config = dict(
    n_layer=12,
    d_model=512,
    n_head=8,
    n_kv_head=1,
    head_dim=64,
    d_mlp=768,
    vocab_size=32000,
    activation='swiglu',
    norm='layernorm',
    norm_place='pre',
    norm_eps=1e-06,
    positions='rope',
    rope_base=18000.0,
    rope_fraction=1.0,
    qk_norm=False,
    attn_scale=0.125,
    bias='none',
    tie_embeddings=True,
    parallel_block=False,
    init='normal',
    init_std_qkv=0.0188,
    init_std_o=0.00383,
    init_std_up=0.0188,
    init_std_down=0.00313,
    optimizer='adam_variant',
    lr=0.00098,
    beta1=0.95,
    beta2=0.98,
    weight_decay=0.34,
    lr_head=0.00873,
    grad_clip=1.0,
    warmup_steps=356,
    schedule='wsd',
    decay_fraction=0.581,
    decay_shape='linear',
    final_lr_fraction=0.0,
    batch_tokens=131072,
    seq_len=512,
    doc_mask=True,
    train_tokens=1020000000,
    steps=7782,
    dataset='wikipedia_en',
)
MLP neurons of a small language model. Each row is named by its layer, matrix (down: output weights) and neuron, and shows model dimensions 384-511. Each number is 50 + 12 x the weight over its row's rms, rounded and kept within 0 to 99. A neuron's up and down rows have the sign that makes its largest values positive.
After each neuron's rows, "fires before" lists the tokens most often just after its 100 highest values on Wikipedia text that the model never trained on. A number after a token or word is its count.

L8.down378:57 69 49 52 65 57 51 44 74 38 56 42 33 62 48 64 59 57 35 40 33 58 41 51 61 52 54 57 42 53 37 37 27 48 49 38 60 74 42 41 38 52 40 53 62 45 45 57 48 52 40 62 69 44 48 46 34 52 50 54 57 59 50 40 84 58 67 27 19 43 46 67 49 54 38 46 45 50 30 47 56 52 48 61 48 46 66 35 46 45 64 38 42 43 49 40 53 37 45 64 31 53 59 52 72 32 15 53 62 52 38 29 38 70 42 68 57 45 71 60 56 40 61 51 57 58 53 48
fires before: " |" 47, " 0" 9, "," 8, " Louis" 4

L7.down163:42 64 49 30 55 59 47 72 58 50 45 35 53 49 32 41 49 35 29 48 40 32 50 64 42 46 47 51 51 38 46 45 59 67 29 69 70 65 36 31 60 52 50 57 59 47 50 70 37 57 59 39 76 61 69 57 58 55 67 46 41 46 54 39 38 23 54 37 62 60 56 65 54 39 41 43 43 47 41 41 61 49 63 35 69 54 55 43 28 68 40 31 56 46 38 59 46 40 25 63 43 47 56 46 41 35 63 51 59 58 32 42 60 44 36 57 38 79 40 44 50 57 51 55 56 31 66 37
fires before: ";" 52, " |" 14, " —" 9, "\n" 7

L9.down174:50 29 53 62 44 63 38 42 48 50 32 49 54 50 33 58 34 55 50 67 37 47 68 46 58 51 26 49 38 50 32 73 50 44 47 54 54 48 37 68 51 50 48 42 66 60 46 43 49 42 49 49 51 47 39 54 57 46 50 66 45 45 61 67 51 49 44 57 61 53 48 56 63 66 41 45 41 66 52 56 55 43 48 62 68 55 52 47 42 37 27 29 35 76 53 44 51 49 64 65 45 36 61 38 69 62 44 43 28 59 26 42 49 98 47 39 53 79 63 51 39 55 52 53 39 55 45 57
fires before: ")" 53, ")," 8, ")." 5, "h" 4, " " 4

L8.down565:53 41 42 38 40 55 82 53 57 35 51 42 49 63 72 45 45 46 40 59 60 64 34 58 40 45 33 50 48 40 38 33 37 50 58 63 54 54 68 55 35 51 35 47 39 55 64 51 52 44 41 54 28 61 61 59 29 28 36 26 41 71 52 50 55 56 37 38 39 48 42 41 53 53 31 49 65 42 43 64 64 48 53 63 23 61 68 30 45 44 47 56 44 64 35 48 54 37 59 64 27 61 51 43 38 29 47 42 55 45 44 31 46 43 49 52 48 39 58 43 47 56 39 37 50 59 45 33
fires before: " of" 59, " in" 9, "," 5

L9.down28:57 46 43 67 43 58 55 51 39 41 41 52 40 52 47 32 50 42 41 44 50 54 52 18 55 53 44 62 73 52 48 62 58 55 39 62 29 69 66 46 53 32 40 38 24 33 52 59 43 41 56 69 45 51 40 49 58 47 52 37 54 90 52 47 49 72 29 41 47 52 61 23 57 48 57 53 61 24 48 40 39 52 57 55 38 63 63 41 46 66 52 32 58 43 45 41 56 22 47 51 39 27 32 31 31 31 52 66 58 39 51 46 62 59 48 40 45 38 61 29 41 52 50 22 57 75 24 56
fires before: " of" 62, "," 5

L9.down616:46 49 46 37 45 34 36 77 31 47 50 61 48 23 56 39 34 53 42 55 52 48 44 62 56 41 53 47 46 31 42 41 45 49 57 63 35 59 72 55 43 42 59 70 42 70 44 60 46 32 57 61 43 65 56 41 59 61 75 56 54 41 50 36 49 38 57 47 50 58 57 58 47 51 43 49 30 39 55 62 61 63 54 43 58 41 83 54 58 66 80 52 38 65 56 56 46 70 64 24 63 48 55 36 46 56 46 60 62 35 28 56 65 62 43 47 67 30 52 50 43 72 31 40 70 31 64 77
fires before: "'" 35, " |" 15, "th" 10, " March" 8, " January" 4

L9.down259:67 45 42 42 48 37 51 76 53 47 53 30 45 48 72 44 55 51 39 35 77 71 54 63 52 46 61 42 37 30 42 47 43 36 49 33 81 53 65 35 38 69 39 60 55 58 45 32 58 65 69 55 58 53 38 38 59 53 42 39 52 73 50 48 73 69 49 66 36 17 58 52 41 55 60 56 73 60 58 25 36 54 61 42 46 41 65 28 66 39 51 59 19 76 35 37 55 42 48 56 55 41 54 53 63 58 49 59 50 64 69 36 53 44 78 47 61 59 36 54 42 55 49 60 49 49 81 59
fires before: " States" 23, " of" 14, " to" 9, " for" 5, "s" 5, "th" 5

L5.down143:68 55 50 55 81 47 44 45 36 31 56 38 49 50 46 52 57 56 59 45 58 70 45 44 44 55 53 55 56 41 40 40 53 65 56 47 99 47 57 66 26 51 45 45 25 46 49 45 46 38 54 59 53 51 53 49 51 46 47 55 58 99 66 56 53 47 49 55 42 37 37 56 44 51 43 55 60 56 00 52 49 52 47 47 60 46 49 44 56 41 48 55 46 53 39 47 40 51 52 55 53 63 54 49 54 47 53 49 53 41 52 48 52 56 70 50 50 56 45 50 44 60 49 51 49 52 37 59
fires before: "\n" 70, "-" 17

L9.down144:65 33 52 44 49 48 55 31 56 43 77 66 56 32 32 40 53 55 50 47 54 53 35 56 35 35 71 45 42 66 58 51 55 52 61 55 40 54 53 39 33 58 44 57 49 62 58 30 43 58 41 49 51 49 54 45 53 55 40 63 56 45 62 44 50 44 67 46 66 59 66 65 54 62 36 54 54 34 29 39 23 47 67 50 42 60 61 56 66 57 62 76 47 64 39 31 58 51 47 43 37 42 46 65 35 33 51 32 48 54 69 38 25 42 54 41 43 69 64 22 57 39 50 37 53 62 46 65
fires before: " of" 22, "," 17, " in" 11, "." 5, " for" 5

L9.down304:35 78 53 51 37 57 51 48 64 45 78 54 39 45 50 45 51 48 46 43 61 41 40 55 68 37 50 43 50 31 68 46 53 76 57 40 18 43 36 35 30 61 70 50 52 46 80 44 71 51 69 45 57 58 52 56 51 52 64 51 51 85 60 48 53 39 47 96 52 52 26 60 62 33 30 49 61 59 46 54 49 60 48 41 40 55 36 58 75 52 38 66 56 49 61 35 38 61 40 59 31 49 41 51 74 34 53 53 56 56 49 47 45 43 44 59 58 54 40 65 35 40 31 73 47 51 59 61
fires before: " of" 21, " with" 12, " to" 8, "s" 7, " by" 6, "ed" 6

L5.down617:39 39 61 56 55 53 41 66 61 55 45 51 69 41 52 80 24 71 39 48 42 41 95 62 30 42 35 52 38 58 68 58 80 55 59 37 63 34 49 61 49 43 45 52 43 42 38 48 55 62 45 56 45 24 58 74 51 36 53 63 59 53 26 67 36 45 56 52 48 40 56 64 50 54 57 38 30 47 64 64 51 72 39 47 40 50 40 52 71 66 59 29 48 75 45 62 60 58 31 42 32 30 43 51 61 71 60 64 49 53 36 23 31 49 32 44 45 36 50 44 44 36 46 59 45 73 48 45
fires before: " |" 64, ";" 9

L8.down147:55 56 68 47 43 60 32 54 33 50 55 48 49 30 47 33 55 40 59 44 33 45 52 46 45 49 33 69 46 49 34 62 49 52 64 46 51 47 47 46 60 32 61 55 58 42 53 46 49 61 38 49 65 54 41 54 52 52 49 69 58 38 67 73 56 56 48 64 47 51 49 72 58 44 39 31 34 51 57 63 39 57 45 54 74 57 37 45 50 46 48 44 46 56 28 58 47 48 40 71 65 41 27 44 82 49 64 43 20 40 52 59 63 49 46 52 44 77 57 44 59 42 53 68 48 42 53 29
fires before: ")" 28, "}" 12, "]" 9, "===" 6, ")," 4

L7.down221:58 46 65 34 66 45 52 56 48 40 29 72 50 41 41 49 51 24 48 65 47 52 32 32 49 59 51 49 62 37 36 36 49 36 57 40 41 57 42 39 59 51 49 57 40 66 45 37 48 50 49 42 58 72 18 45 58 56 32 53 43 54 31 41 53 49 29 58 50 38 11 73 32 51 43 29 24 56 44 63 69 49 37 64 43 54 45 60 57 52 37 56 39 61 44 37 53 45 48 47 30 56 63 58 30 65 49 39 69 24 51 37 40 49 44 57 36 46 51 54 67 65 47 45 48 42 37 13
fires before: " |" 79, "\n" 7

L8.down56:35 42 43 57 58 64 64 47 60 58 58 36 47 35 46 48 53 55 42 62 35 56 48 51 49 70 38 25 49 40 43 55 51 53 59 63 75 48 26 46 39 54 37 71 60 45 63 57 49 41 71 57 70 49 27 66 60 45 49 48 52 48 54 53 43 27 59 40 68 39 69 48 27 25 30 57 47 65 56 46 53 72 65 72 49 66 70 53 57 41 53 61 54 57 56 28 52 60 56 44 46 55 56 47 59 44 52 50 66 56 39 58 46 62 49 40 35 50 46 52 40 51 54 41 53 54 43 63
fires before: " 2006" 15, " 2005" 12, " 2002" 9, " 2008" 8, " 2004" 6, " 15" 5

L6.down138:56 41 46 68 46 61 39 44 46 71 49 40 55 36 47 34 71 50 29 40 65 33 73 79 43 72 51 55 47 41 36 33 58 42 59 70 49 59 53 46 58 53 66 56 56 32 38 43 66 40 34 61 32 38 34 60 49 48 75 44 52 44 47 56 43 30 64 47 45 45 54 35 47 67 37 84 49 51 58 43 46 70 61 50 59 45 44 49 56 40 23 59 48 29 43 46 48 56 42 43 66 45 54 49 65 34 49 33 53 26 45 55 52 46 77 51 83 25 50 27 52 58 50 54 54 31 57 69
fires before: " |" 52, "|" 5, "\n" 4, "." 4

L8.down514:45 45 72 51 38 55 56 39 36 46 57 52 36 38 67 54 69 60 49 58 60 74 70 50 47 47 43 47 67 50 34 59 41 31 45 62 43 47 54 43 30 49 39 46 49 60 30 57 57 48 70 51 53 84 77 34 52 63 35 63 41 45 59 57 49 39 27 49 43 63 34 54 36 23 56 47 62 46 23 57 57 29 49 44 53 48 27 58 63 32 51 47 45 53 43 50 60 32 49 73 53 39 54 55 39 52 63 42 43 50 59 53 69 71 72 59 36 51 46 51 80 62 55 43 38 56 40 55
fires before: "\n" 23, "-" 11, ":" 6, "ologist" 6, "," 5, " \"" 4

L7.down516:79 28 39 40 48 30 42 54 61 53 53 57 55 59 41 40 55 32 48 42 56 51 40 68 47 58 47 66 62 49 44 58 69 60 19 40 64 62 68 29 47 39 44 57 45 54 59 40 50 43 32 47 44 39 62 53 40 54 66 45 77 69 70 43 51 35 49 73 48 48 49 48 43 68 74 46 52 70 48 53 44 61 64 56 68 62 40 41 47 33 44 39 28 37 57 46 42 33 69 66 25 44 67 61 39 53 71 65 69 36 62 46 61 54 70 55 75 43 47 68 49 57 52 33 25 42 69 55
fires before: "s" 96

L7.down297:55 75 35 29 45 42 66 50 43 60 44 55 41 87 51 43 63 45 46 31 78 46 63 46 52 32 29 57 34 35 66 71 52 57 41 50 55 54 46 54 47 46 35 61 30 58 47 40 20 41 61 50 61 33 47 61 43 41 56 67 56 58 45 61 47 37 32 31 68 52 58 45 41 51 51 74 65 50 40 54 32 67 72 61 58 75 63 30 39 62 55 41 47 46 50 27 33 57 40 63 52 48 44 43 40 47 61 48 60 60 48 37 36 44 58 52 45 51 29 44 56 45 38 58 38 58 67 66
fires before: " |" 59, "," 5

L8.down283:51 66 52 40 47 50 78 55 46 54 64 29 61 51 54 59 40 46 44 66 43 47 45 67 34 42 32 77 62 35 49 70 47 54 44 36 48 36 30 56 46 46 51 66 33 51 39 52 48 46 62 37 57 63 66 61 31 50 39 64 57 52 60 38 45 49 65 53 48 37 47 52 37 45 45 49 49 42 37 77 69 45 41 49 76 40 44 63 63 86 58 48 50 43 33 68 50 35 39 57 40 49 65 45 73 59 56 51 56 57 38 48 67 75 68 48 67 32 65 63 42 48 48 45 49 51 35 62
fires before: " |" 51, "\n" 14, "-" 4, "," 4

L9.down694:26 65 43 58 54 65 58 41 29 63 61 44 46 39 53 08 56 51 55 43 62 50 55 52 66 49 66 53 79 57 65 40 40 32 59 35 75 55 51 54 39 63 62 42 64 37 35 58 33 58 41 61 69 28 49 41 34 51 44 50 55 39 46 59 44 36 45 60 55 60 25 23 44 42 38 43 53 57 64 56 51 58 42 59 50 53 55 50 28 56 33 54 64 38 68 55 50 39 52 57 72 60 51 46 42 33 25 30 49 43 48 50 80 57 85 46 37 26 31 30 51 55 47 56 52 45 60 53
fires before: ":" 28, "==" 10, " ==" 8, " No" 4

L6.down624:42 60 66 46 63 32 71 51 54 66 46 70 52 49 41 31 45 53 51 37 53 40 56 47 39 62 50 68 57 44 41 60 38 20 54 47 63 43 59 84 49 25 48 47 44 50 55 58 39 45 40 58 45 70 36 48 43 59 43 38 35 54 72 55 39 36 54 53 38 51 37 50 53 53 46 57 56 46 25 52 50 59 58 69 53 61 21 66 47 54 63 45 62 47 52 62 56 55 50 34 48 57 53 47 48 46 56 42 46 65 45 55 58 43 55 34 61 42 51 39 39 55 57 68 55 51 62 50
fires before: " |" 63, ":" 5

L5.down88:54 75 37 55 51 41 55 61 49 74 55 46 52 61 46 50 27 45 57 32 54 46 14 59 76 59 62 61 45 63 36 45 45 70 46 39 39 29 76 43 43 58 42 36 76 74 28 70 41 45 53 58 41 66 42 77 49 45 54 55 76 62 51 64 53 45 49 48 46 50 52 72 44 40 42 46 54 70 61 37 41 37 74 53 69 32 56 40 59 35 58 47 31 61 61 26 62 36 57 39 44 43 48 44 70 49 53 52 51 43 48 36 50 54 53 53 48 51 30 24 51 61 45 33 43 56 36 67
fires before: " to" 46, " as" 7, " in" 6, " of" 6, "ing" 4

L5.down573:76 46 59 52 59 31 64 55 53 38 52 47 67 42 42 60 69 47 60 69 36 50 42 58 60 59 36 71 74 43 56 41 43 59 48 59 63 41 68 48 30 35 46 43 46 50 49 50 48 50 67 70 48 48 55 48 46 37 54 54 59 57 64 41 45 42 54 36 30 33 55 52 33 47 63 50 63 37 47 40 61 52 53 40 47 52 55 48 48 26 63 36 38 52 56 46 65 63 38 57 42 48 50 63 18 62 74 32 55 44 49 64 55 23 53 54 34 66 49 59 49 44 35 52 23 75 54 42
fires before: "s" 59, " Christmas" 4

L5.down548:57 37 54 61 37 36 52 44 38 67 54 60 57 43 52 43 41 57 40 61 41 37 67 39 60 54 25 73 44 51 53 55 45 48 54 55 46 38 44 59 68 43 45 65 47 44 57 45 70 33 55 52 76 36 72 36 80 50 49 58 37 54 13 37 39 62 67 59 74 43 49 54 34 45 53 49 42 28 67 45 52 61 67 58 90 59 66 59 34 37 38 41 44 64 44 68 67 44 38 57 39 54 45 27 59 54 46 40 39 70 38 48 42 56 52 58 38 82 48 35 45 50 59 34 53 50 49 50
fires before: " |" 46, ";" 23, "\n" 4

L5.down371:36 40 49 39 47 52 42 43 56 41 45 38 44 53 39 47 53 53 68 47 53 41 40 49 58 52 26 55 40 45 48 74 41 48 63 64 44 43 39 71 52 65 72 40 67 44 59 47 33 24 41 68 51 50 51 61 21 57 45 65 67 43 57 41 40 59 47 33 49 39 23 38 50 65 59 50 42 54 55 45 59 45 57 35 72 46 59 43 59 62 51 61 58 59 66 56 58 47 64 44 43 58 46 38 66 50 28 46 48 50 33 34 58 46 67 41 55 66 59 54 49 57 62 66 55 35 49 49
fires before: "\n" 46, ":" 4, "-" 4, " the" 4

L8.down543:53 35 48 41 71 41 73 61 52 57 56 55 33 46 31 51 57 49 50 28 35 79 45 49 66 51 51 74 38 36 56 60 65 38 43 50 58 50 51 49 34 27 48 64 57 50 40 46 49 56 38 62 55 46 44 49 55 50 52 35 46 51 61 52 45 58 55 52 30 43 50 47 51 41 80 68 57 56 45 62 47 28 61 36 44 63 33 64 52 59 63 60 52 44 53 45 26 55 35 66 36 45 65 50 43 61 51 64 54 42 59 45 39 55 37 59 64 52 66 47 53 68 56 60 52 59 50 49
fires before: " |" 61

L9.down46:53 44 50 37 45 43 70 52 64 64 43 50 45 44 56 35 62 42 27 55 45 37 65 36 42 45 38 47 57 57 65 42 65 45 52 49 60 57 43 41 34 53 27 51 28 55 50 61 41 46 41 66 49 54 60 53 54 42 71 53 33 37 58 33 52 33 38 43 42 51 44 56 47 43 49 56 41 55 49 59 41 68 57 44 41 43 39 50 55 65 58 36 64 33 50 29 32 67 69 27 47 50 63 43 35 58 52 29 76 35 50 46 63 62 55 45 46 54 46 41 59 64 50 56 46 56 43 56
fires before: " |" 51, ")" 21, "." 7

L6.down317:53 44 51 50 57 41 60 29 62 12 48 53 55 80 69 37 58 61 52 54 70 84 61 41 34 44 51 74 36 47 47 39 69 39 31 56 53 54 46 43 28 47 44 41 36 71 42 29 63 74 69 42 38 56 27 51 41 49 56 41 31 69 37 50 45 72 60 50 42 41 44 48 63 38 49 65 52 61 42 64 71 59 45 44 41 40 53 47 63 48 47 57 69 55 53 35 45 50 49 54 29 52 62 58 38 56 62 52 55 34 58 52 36 56 38 49 55 50 44 40 52 56 36 48 42 52 48 64
fires before: " |" 42, "ª" 10, "5:00" 6

L8.down405:45 62 45 54 80 53 64 61 51 26 74 63 28 25 60 20 37 46 44 50 42 50 61 40 59 56 31 53 59 76 55 53 59 50 72 38 47 59 44 53 53 48 57 42 56 39 59 51 81 49 30 41 53 59 52 55 60 63 47 79 64 37 41 54 58 26 50 72 50 46 51 39 64 36 53 36 52 55 51 43 54 51 54 47 40 34 51 47 48 83 81 44 58 37 25 30 37 47 40 41 73 65 42 33 59 43 67 28 44 43 47 46 53 55 55 27 46 50 60 52 26 64 59 61 47 40 38 32
fires before: "\n" 29, " a" 17, " is" 9, " of" 8, " an" 7

L8.down337:54 44 40 46 48 77 51 51 42 38 52 56 69 64 41 42 45 72 37 21 49 40 58 42 35 36 42 61 69 26 48 63 35 38 61 49 29 64 21 36 54 43 61 52 42 60 54 33 73 40 35 72 36 42 24 48 62 65 50 69 41 49 53 65 47 68 51 74 46 39 41 33 36 51 53 62 34 65 43 49 60 43 33 43 43 27 39 51 59 53 38 51 63 47 46 54 54 50 51 67 47 73 57 38 47 52 44 49 61 47 62 48 32 74 58 53 53 49 60 53 41 47 52 54 36 37 38 35
fires before: "\n" 67, "." 9

L8.down507:49 36 40 35 36 57 54 34 51 29 45 40 59 68 28 39 40 33 37 58 59 64 59 66 48 53 59 56 52 42 47 63 41 45 18 57 57 58 47 64 43 56 62 37 79 54 37 68 41 43 47 38 72 48 54 46 46 57 51 51 25 55 66 65 60 27 66 41 60 42 71 71 27 49 44 38 52 49 49 73 59 51 52 37 50 49 29 39 46 59 41 57 42 39 54 38 62 54 38 41 46 53 63 48 56 43 39 51 45 41 47 44 78 44 65 51 60 48 44 50 53 58 37 55 32 54 43 66
fires before: "\n" 30, ":" 14, "-" 8, " at" 4, " of" 4

L8.down58:51 48 42 55 70 57 50 38 59 47 42 22 38 65 66 61 51 54 59 41 54 53 40 43 57 30 73 66 29 30 52 58 49 39 51 38 52 63 55 62 53 61 25 56 35 68 47 55 28 40 52 66 60 46 52 37 57 42 54 55 45 53 51 51 64 43 47 47 42 57 62 36 43 47 84 66 55 31 35 34 25 44 63 53 46 57 43 46 47 46 45 44 55 57 38 45 37 58 65 48 33 49 51 43 47 65 43 42 49 39 64 58 59 33 51 46 52 45 41 64 50 60 48 56 35 88 53 52
fires before: " |" 38, " in" 12, " from" 8, "n" 5, " to" 4

L6.down682:64 46 62 36 62 45 57 55 55 39 34 33 35 66 58 54 50 40 52 60 50 41 38 24 56 55 52 51 30 60 49 25 23 57 43 65 82 48 52 29 53 39 46 38 68 44 56 54 54 51 39 79 64 39 53 47 31 47 54 40 64 60 51 61 69 40 60 44 45 59 55 46 65 53 58 50 55 30 53 38 45 52 61 54 67 37 46 52 41 71 26 44 68 53 51 35 72 47 39 62 21 51 51 65 59 63 62 54 52 46 09 57 68 45 21 70 55 60 46 43 55 49 60 35 42 50 47 73
fires before: "," 28, "." 24, " and" 8, "\n" 5, " in" 4

L9.down536:67 38 39 43 53 52 47 34 68 45 47 37 47 46 59 31 34 43 41 48 49 38 58 43 42 44 54 58 41 35 42 32 42 41 25 69 22 51 35 57 47 59 45 39 47 49 51 43 56 59 61 49 46 42 81 31 38 47 62 54 36 72 70 51 36 44 68 24 46 45 66 69 42 52 74 57 39 27 57 56 60 48 53 56 43 41 42 43 44 37 47 53 45 46 49 51 63 44 17 67 17 31 49 33 53 59 52 56 46 37 24 48 47 20 44 63 69 75 63 52 54 54 46 53 44 34 53 69
fires before: "\n" 46, "," 18, "." 12, " and" 9, ";" 4, " |" 4

L5.down446:40 43 56 57 47 68 34 41 47 28 48 51 60 61 46 32 54 65 43 67 62 45 37 41 50 40 58 38 43 47 42 49 57 57 52 64 68 45 53 56 48 54 64 33 30 65 42 39 43 59 50 27 26 52 56 80 58 44 61 43 54 36 41 40 43 51 42 42 48 36 47 54 52 33 53 50 49 61 44 70 40 59 44 41 42 65 46 58 62 56 46 51 39 53 48 47 20 54 54 76 22 45 51 35 52 43 44 49 62 43 36 59 42 54 77 53 66 35 58 45 61 53 29 45 31 36 44 38
fires before: " |" 55, " " 13, " Anthony" 4

L7.down121:56 57 46 35 57 33 33 49 59 70 73 32 56 25 63 49 48 33 44 56 40 19 39 31 61 65 48 49 21 50 50 33 54 80 47 64 31 22 58 56 51 34 58 50 28 45 48 39 52 51 50 42 49 63 54 50 47 38 81 35 46 59 24 45 52 42 61 49 37 28 54 53 60 34 39 64 39 34 34 50 30 53 50 66 53 43 40 83 30 40 44 38 31 45 47 43 58 72 44 51 48 60 52 37 40 07 60 55 59 41 69 70 40 55 55 50 32 58 45 60 62 41 61 49 19 36 86 48
fires before: "s" 87

L9.down34:76 62 33 44 55 35 44 51 19 59 41 53 65 63 59 45 71 56 43 30 80 52 46 50 49 56 52 29 37 64 44 53 45 47 52 47 58 43 56 48 46 36 55 61 57 60 65 41 68 70 54 62 57 59 50 64 54 31 31 47 42 51 52 58 44 55 32 58 67 55 58 53 65 50 52 64 55 55 40 51 23 71 49 67 55 37 67 34 45 65 69 49 42 33 54 36 41 47 65 63 28 50 40 43 56 30 57 44 49 57 57 48 64 52 39 41 41 15 35 50 48 58 36 22 44 56 32 50
fires before: " by" 27, " to" 24, " of" 14, " in" 9, " with" 4

L8.down257:66 68 52 31 62 51 47 58 53 43 49 62 49 44 46 56 58 24 56 52 57 52 37 29 50 49 62 59 50 50 61 58 54 67 40 65 77 54 53 42 44 44 42 56 38 54 45 50 57 47 63 76 37 43 60 42 41 49 63 29 11 61 35 57 46 47 69 51 34 37 52 64 71 49 52 52 52 38 48 63 73 53 56 57 56 54 47 41 49 40 45 58 55 64 48 46 65 70 60 52 52 44 50 36 38 53 60 27 75 28 42 42 42 47 72 41 56 48 47 37 56 22 69 46 70 68 42 53
fires before: "," 51, "\n" 37, " (" 5

L9.down323:66 67 34 46 77 47 46 44 38 57 58 30 61 64 53 69 47 47 47 46 62 47 44 31 34 37 50 38 64 54 45 27 41 38 64 61 82 48 63 27 50 43 65 54 42 51 50 48 61 47 42 62 66 44 63 28 66 36 72 41 37 45 37 49 60 54 39 64 46 46 58 31 57 59 45 45 61 35 38 45 35 49 52 37 47 48 45 55 40 57 73 51 62 62 59 45 31 64 52 42 16 55 47 39 37 75 64 66 71 55 23 54 50 66 48 47 42 34 41 56 50 52 65 36 52 43 44 40
fires before: " by" 38, " in" 13, " as" 10, " to" 5, "." 4

L9.down541:45 54 53 45 56 31 38 63 48 44 39 58 43 55 43 61 58 31 44 49 56 56 43 78 50 66 65 47 65 45 57 65 37 48 41 65 43 53 63 35 70 53 31 31 53 60 45 68 46 54 44 48 37 56 48 44 24 46 46 35 27 50 44 43 48 38 66 50 43 54 51 43 22 65 50 59 58 69 43 47 66 51 71 62 47 56 34 59 58 38 51 22 40 46 54 58 60 40 50 63 32 42 55 59 47 69 62 50 61 63 69 47 57 47 54 64 32 54 56 66 41 45 32 52 32 57 50 58
fires before: "s" 79

L9.down9:64 37 58 68 61 48 22 51 48 50 60 55 15 50 48 41 50 69 50 40 67 42 62 42 70 61 75 16 06 40 58 55 61 52 42 76 48 63 46 50 78 52 34 51 70 52 30 55 39 43 87 53 70 52 60 55 39 53 53 67 59 41 64 52 48 40 56 53 61 30 61 40 36 49 43 47 51 50 38 35 65 53 61 48 54 54 59 48 63 43 62 62 51 43 34 51 52 65 47 42 52 34 26 39 63 47 56 48 42 59 40 59 47 71 50 43 47 51 42 34 22 89 54 46 51 36 53 57
fires before: "\n" 27, ")" 18, "," 9, " +" 6, " |" 6, "'" 4

L9.down44:43 39 36 61 46 54 48 41 48 19 45 53 47 52 61 48 57 48 53 56 91 63 22 52 46 55 29 81 43 45 58 66 79 51 43 49 65 54 40 52 46 57 39 56 43 59 45 58 35 40 41 60 41 43 53 30 49 58 39 53 39 70 67 43 43 43 39 60 61 61 54 58 49 64 34 48 60 45 48 49 58 62 44 51 44 43 69 43 36 66 38 50 48 54 27 45 61 53 55 45 40 55 47 51 30 59 61 56 48 28 44 55 46 58 51 52 42 32 33 37 65 75 25 42 75 45 68 42
fires before: " |" 30, " of" 17, "." 4, " in" 4, " from" 4

L7.down351:43 44 51 44 49 47 75 36 78 54 52 54 30 62 64 30 53 62 35 30 46 36 35 56 48 46 34 48 53 45 58 54 44 69 53 55 81 42 45 46 35 53 39 37 29 58 60 53 61 58 40 54 56 54 57 46 48 56 50 63 65 37 54 25 61 26 42 76 32 59 43 36 53 42 46 45 61 43 54 41 50 58 44 51 52 28 42 68 57 53 61 31 44 62 55 46 54 56 51 49 41 63 61 49 66 64 52 40 48 76 54 29 36 71 55 41 45 47 49 53 40 54 23 60 70 53 44 56
fires before: " |" 65, ";" 17

L5.down0:62 64 48 53 54 59 47 56 64 43 48 64 73 38 53 43 42 51 49 53 46 40 43 36 44 46 40 46 25 66 60 49 50 22 46 44 27 48 46 37 41 50 61 70 66 48 38 70 32 48 50 47 39 53 45 66 47 42 47 34 73 49 39 35 70 50 61 38 45 60 59 64 56 46 46 51 29 59 56 47 47 63 59 40 42 64 53 48 42 46 50 26 44 52 68 79 59 26 68 40 69 12 41 25 26 69 29 43 46 57 44 41 32 49 41 26 49 28 35 47 59 53 47 64 52 32 60 51
fires before: " |" 60, "," 4

L9.down504:50 34 52 58 52 38 61 61 59 49 45 79 55 20 31 52 36 35 56 29 56 48 45 58 47 29 53 43 52 74 37 48 40 53 65 45 71 51 46 62 44 56 25 38 31 54 57 42 48 55 41 59 53 62 64 32 43 32 74 59 59 45 67 44 65 53 58 30 47 67 62 57 54 50 31 50 24 41 30 60 44 59 65 38 60 68 60 25 62 48 63 32 50 35 43 60 40 63 43 46 62 41 65 33 34 50 39 42 52 50 23 58 53 37 43 47 50 39 57 56 46 26 53 44 57 58 37 65
fires before: "." 26, "," 22, " in" 7, " and" 4, " to" 4

L6.down121:43 61 52 36 64 43 70 80 57 40 66 36 46 36 42 61 28 63 45 62 19 55 43 61 52 41 54 52 49 56 59 48 54 50 44 68 53 46 49 44 44 62 45 70 57 46 53 44 46 51 66 56 55 57 55 54 39 65 56 58 46 50 43 56 69 62 50 58 43 56 57 42 48 46 61 60 48 52 61 56 37 41 59 55 39 42 64 44 53 61 42 43 59 45 33 64 50 35 48 57 39 50 50 51 40 49 51 43 52 32 54 55 41 57 46 62 46 65 31 52 38 60 48 24 44 30 53 40
fires before: " |" 30, "'" 9, " Best" 6, ";" 5, " in" 4

L9.down542:35 22 43 52 54 53 65 48 50 70 43 51 37 45 45 62 43 39 45 47 50 47 83 61 50 45 29 55 34 46 35 44 49 54 38 44 94 60 58 50 43 45 43 64 41 55 41 55 57 61 67 70 54 23 49 58 52 57 70 50 52 64 64 57 48 51 54 54 61 43 46 52 68 60 27 36 34 60 55 40 52 59 52 40 75 40 47 49 49 24 47 43 59 69 42 38 59 42 28 53 47 50 61 44 85 62 52 46 35 44 54 34 52 86 59 52 52 30 47 61 46 61 55 54 49 44 44 46
fires before: " |" 54, " of" 5, "-" 4, "s" 4